MLP neurons of a small language model. Each row is named by its layer, matrix (down: output weights) and neuron, and shows model dimensions 16-271. Each number is 128 + 24 x the weight over its row's rms, rounded and kept within 0 to 255. Numbers have three digits each. A neuron's up and down rows have the sign that makes its largest values positive.
After each neuron's rows, "raises" lists the tokens whose logits its output raises most directly, leaving later layers aside.

L6.down465:088135120110176106130097139131135124121150136150081119107137164166112075118085176149148118167154130119171098125071132131124131119103150150137152095125105122141139146142165139163194090154107167128149122159116116120139108116109084092158099126138195121098128126118169105082125152145132065125096151126199127111135081099132112158136137128127120153180096145125160143087122101134134076142134098093159145117141136126106119104176131116126142128130133119081151107101125150104152102129156151165111136114115111118110096097104131090144150133141082144169086132124169127159140109165159149124091119137165165132094157108123128161124111118112101121149140135093085126151119139125124158119142118117129085119136122156138126139142128144115141117114114139128133171149122150146127152085162134
raises: "hen", "ha", "hi", "han", "ia"

L7.down567:138116091117157133155145129084133151109073123113129139164115125156111160132146134106149107088125106199121122116145143116117154130120104129131119123091135122109139158159124156100140108160097118116129142078105115146128162179142089143152148122118131105111175126142129170154121124142163148175122113135174157088128136104160136131116154118123129146145173112163155120136150130134172110133154133122173116146120079107163087150113143134088084134090148137136107188143141098119160156087084127147149138113132145127109155102074129107088143092128150150091135127133155124135143117146149139157139133141160135162136079151102125109123095136164161162108121158158114133136125123120119146130137163141189088108116062130128149117132100096092130094131117122136129145150148144123174086122141093
raises: ",", " (", " also", " is", " was"

L7.down252:155161123166110125126100119136102132158150104145140114084106110098111137158147137162141114126110135084128152187129141113110147126139134137134121096110100106095131117111076195135078099145119126170103122116110129155143139174113122111138121088110167122119103180120125124112154111161158152156178113133143133172077100161157170175118150110116155103123139138103165090121106128123143133153142142174177121148123114149187109134110125154129116162117177108140131165120130105111145156130103130145078148155184166093162134136166159116159118157140144165125118157097106119119128162156139141111144135064130138121139100154134124131131139126131125105111128127149136131142133115137088167134128138109128075133137114104127157146141093139109140164137131133105151150149150158093153083110140114
raises: "):", "\n ", " ;", "\n", ")"

L7.down493:135082115146126146149134098152109104139136114149168121126124143122167145127119099070066156116148126162122174134137132143168175107113146159142107124130129106117162134121126125102123136149136182182104147116148121093147161100111128151123151181123161097099095121147161144127127116157103149114187109123159113138117132094112131108115180148119105122149158102122126133184150097148168143179140117088200163093109144123109147099096175168149101135099118114138162158119171090131141127165166100119137116111169123146116147147117118108131104172080082138129090105172135169110092140124177126158134094099126141171110138147104183118160128094107118137118123109098169147160111137143139149115114102130113100173138148163157164097124137127102147135118132147154141171167083152145126138086136124
raises: " throughout", " if", " when", " during", " where"

L5.down27:122101107121144121159153123122148125116151107117161102153173154090093129118120137159114157159151111081108163151160102123129161135133108155107107130205094125181101110130127115124146123129147159107109098111120143115075094145164100139124149126144161131126132166142150160122113159122122145176132115127079109126112123120144162161161137146101118143125078140115108120125145130141150125104123125101088123124127173176092140134113112112162126166123099150137144109147136133131147113102133119197102160105164093116109098135117085104137131114143134161094166174157167089116129142137127109148176149094160116142104115106152097128161120143138118157119139125109082116142132140137153146114152143101125076134145185134161136097163105112124142080082139156141144093120167114116124135116173139
raises: "ars", "at", "al", "als", "ational"

L7.down487:118139151134155112175114149140083083118153119168138165115141117153135183127153111101104088144163153145143161114100098116119148147173100096153099115125141128160171122164120156081134139129097117122100151125130176134083083173110137135173154151117106163154142098109130146099188124132106118127135149161104165108123181153101152128156080139119165136114112113125077124151126126087106096148193158129101137109161125150116099120101140152142121133112087184124126117119142172124122120149096116133133153125104110145122108133121170126141132105127135101088144138108140130131138089139114122133095142098110141130138139126118128163128161114115116107116167114089118120156151140114128156168122147130138157135114146080123156141156163138146154154090154083136097089128127158060158147155158108
raises: "ction", "ices", "estic", "inks", " soundtrack"

L6.down340:114144138107139124149093170115155118109130156112120088144141123140115083138143107162116120169137103112091149089099103117139175124143122117139118144103143151116090107140103134096129167139097101147144139123128108145133172127130103100150121163134142115098149092126116119130114177116100103094134125088136096112135122128091108108129130093134105085166110107100133101084108136157104148080147113121128119106144136146177106137131153134181071108165133173121146099093174124070114104128179149148126088112163101134135125133071143088096105121136120122145116134109160140173141125127137149102126118178135141155161112127119124133095186110145122128113176146091138088099161101135117126129129150135131157091138112089103118102122111143136156082118127116172172148103107169168102138122142125
raises: "200", "class", "300", "150", "iu"

L6.down88:122135133164126129115146115116148118119091123152165145125123181124076109132113139138150111117111141117129113167158106155110121153108186139131143112112139070137141152090113109114095120152142136121119133152154104106135155114123180094117146136126140088101129122099164168140077058131122114141148149115131144106144148140081127116098092130100142155135153085144163116112154155144125105160160142110137100154089179136148142117138169168124172154134116089155128140166102156126124137147139121135105100139138161129129130148095104130139147116100074153103156123110108159121120154133110150166130134117150131154118157102149122117113164108162106110111115132156128138146118118133133148147144167109106154115157158157150111162073074124119147116122088134115144151133104152114139151105087128
raises: " have", " were", " are", " do", " include"

L5.down350:154142137113116155164187086121115121166122133136113170132152168107129113132080093111148161139127144151120121170134125178128121125145137101112158115159124189153153117108154096134127142152133095096110132112159110144142131107134136149118142134158099136117109089158091132129090137149128086165126182113149066145133143098148104139178110080117168185126155116146111138097098116130113119182162140110112147154115166136127115165118140127089071104142118142173152121120168084104116114118109146121144126116104095105081088099124102086159124156145155095145129152120095101134139125164141158148128138092130114098121111132124140131088122159101145128129170088133158126148156137094094159131095144156130138101163134153155099139149151138150107113135072093159099127159134138129112124119121132
raises: "icted", "ation", "ators", "ict", "amm"